Weights of a small GPT-style language model, trained from scratch on English Wikipedia: MLP 1536 GELU, a variant of Adam for these matrices.
MLP neurons of a small language model. Each row is named by its layer, matrix (up: input weights) and neuron, and shows model dimensions 80-143. Each number is 128 + 32 x the weight over its row's rms, rounded and kept within 0 to 255.
Before each neuron's rows, "fires on" lists the tokens most often at its 100 highest values on Wikipedia text that the model never trained on; "fires after" lists the tokens most often just before its 100 highest values on Wikipedia text that the model never trained on.

fires on: " -", " as", " –", "020", "019", "010"
fires after: "2", "1", ")"
L4.up342 [108 144 142 136 145 151 207  63 162 115 117 107 147 106  97  92  85 145  87 116 119  77 129 179 194 127 128 147 109 156 144 107 157 103 112 149 119 144 114 167  79  76 138 106 157  65 121 119 177 134 116  83 102  84  90 116 143 117 108  82 157 127 136  97]

fires on: " | ", "; ", "–", ".", " ("
fires after: "5", "1", "6", "2", "3"
L19.up846 [ 84 102 171 147 154 138 175  99 172 178 105  88 190 129 115 100  98 126 124 107 140 167 149 106 122 122 137 148 116 100 167 136  74 105 170 135  83  81 141 103 154 179  87 106 142 164 171 109 109 146 111 121  66 106 199 132 144 161  73 125 195 150 106 134]

fires on: "ar", "it", "r", "at", "al", "t"
fires after: " s", " n", " Z", "ü", " an", " z"
L4.up464 [120 107 154 125  92 183 121 125 134 136 169  98 106 138 152  95 141 104 199 100  95 160 129 170 170 138 111 120 145 161 120 150 134 149  89 123 166  92 108 100 120 147 137  93 144  69 156 146  97 141 110  52  88  95 143 134 137 213 119 172 118 147  98 142]

fires on: ".", "88", "87", " | "
fires after: "1", "2", "28"
L19.up1458 [ 90 130 149 110 141 138 204 135 133  58 127 111 138 107 122  56 131 120 127 120 154  99 143 130  97 110 173 119  72 206  94 130 110 116 134 101 123 105 125 111 150 140 100 172 131  81 199  83 135 242 154  69  82 151 156  99 163 152 154 127 140 145  63 118]

fires on: "5", "2", "3", "0", "6", "8"
fires after: ".", "_{", " $", "^{", "+", ","
L4.up1066 [114  78 180  82 104 143 136 163 148 116  98 123  78 159 104 118 147 129 109  75 105 114 138 207 112 164  81 115 166 135 119 105 130 117 115 149 132  80 148 137 123 113  66 111 173  76 113  88 131 160  92 165 120 128 181 178 142 174 119 178 115 167 125 134]

fires on: "F", "f", "if", "air", "E"
fires after: "\n\n", " ch", "\n", "===", " sign", "=="
L4.up1464 [ 65  94 145 113 117 118 127 115 198 104 121  68 126 152  76  98  99 121 114  88  90  77 131 132 139 140 111 115  73 156 119 120 148 117 116 155 126  97 144 138 200 152  97 132 174 134 182 111 176 125 153  19  93 132 106 111 157 127 141  96 166 130 151 137]

fires on: "all", "ve", "K", "art", "emorial", " po"
fires after: " ch", " re", " Ch", " Mc", " M"
L4.up941 [167 161 100 130 116 113 158  87 177 119 109 122 104 162 169 121  93 155  42  67 105 148 131 139 141 137 151 106 100  88 131 135 118 120 116 111 106 127 168 145  97 167 114 159 113  74 147  80 137 191 129 113 121 102  59 141 129 137 137  94  69 104 104 102]

fires on: "P", "R", "V", "W", "Q"
fires after: "\n", "\n\n", "==="
L4.up85 [137 132 151 119 109 175 150  84 178 138  98 118 115 165  95  75 118  52 113 139 121 114 133  93 173 201 148 114 176  96 140 112 167 112 138 153 129 126  71 170 144 156 102 132 165  87  94 165 114 134 136 111  92 104 105  76  90 153  69 187  70  95 140 127]

fires on: "|", "===", ";", "| ", "="
fires after: "\n", "\n\n", "7", ")"
L4.up724 [162 185 174 103 126 137 183 163  94 142 132  88 161 156  98 100 141 147  77  80 139  42 138 125 140 127 128 203  77  99 105  91 162  81  89 146  96 102 156 154 107 138 113 151 151 123 133 176 141 147 104 120  91 153  66  48 117 104 114 169  72 133 139 101]

fires on: "|", " of", " |"
fires after: "\n"
L4.up305 [178 188 138 128 108 161 199 131  98 146  94 113 164 155  97 133 165 160 107  65  79 159 102 145 135 172 127  94  98 145 132 166 138  70 127 132  95 117 120 162 176 159  41 151  51 138 141 120 159 114 157  76 177 117  79 128 138 121  95 101 184 119 174 108]

fires on: "2", "1", "ith", "ography", " by:"
fires after: ", ", "- ", "–", "w", "at"
L4.up774 [ 69 120 157 121 175 133 157 134 129 125 104 145 124 105 120  86 140 194  93  99  95  78 103 210 231 114 119 121 164 184 147 190 125 107  93  94 138 107  77 104 176 115 171 100 152 150 115  71 192 127 109 113  85 116 177 168 123 161 124 133 130 123 150 108]

fires on: "1", "3", "4", "5", "8", "7"
fires after: " | "
L16.up668 [ 88  92 139 144 148  57 124 122 146  48 117 134  61 101 105  99 116 196 133  87 110 172 146 149  90 128  73 175  95 139 150 110 136  86 117  51 147 112 205  82  78 153  97 133  91 103 139 103 174 155 131 137 123 112 166  89 106 176 115 198 109 175 150 121]

fires on: " | ", "ok"
fires after: "0", "3", "1"
L19.up500 [179 128 140 132  75 153 178 122 115 135 121 149 136 143 178 188 159 144 143 124  90 108 163 142  83 157 142 191 111 111 100 164 116 139 149 132 101 100 179 152 169 226  73 120 115 113 151  76 140 224 128 157 128 108 180 129 104 116 113 132 174  96 151 122]

fires on: "4", "49", "0", "8", "3"
fires after: "–", "| ", "-", "/", "27"
L4.up1374 [ 90 138 109 114 132 134 193  90 135  82 116 128  93 137  86 131 168 109 140  83  59 109 126 157 105 131 109 114 148 104 121  58  76 158 118 125 126 136 177 180 116 129  59  91 146  81 145 133 175 117 157 124 104 157 112  94  51 114  91 168 154 133 139 134]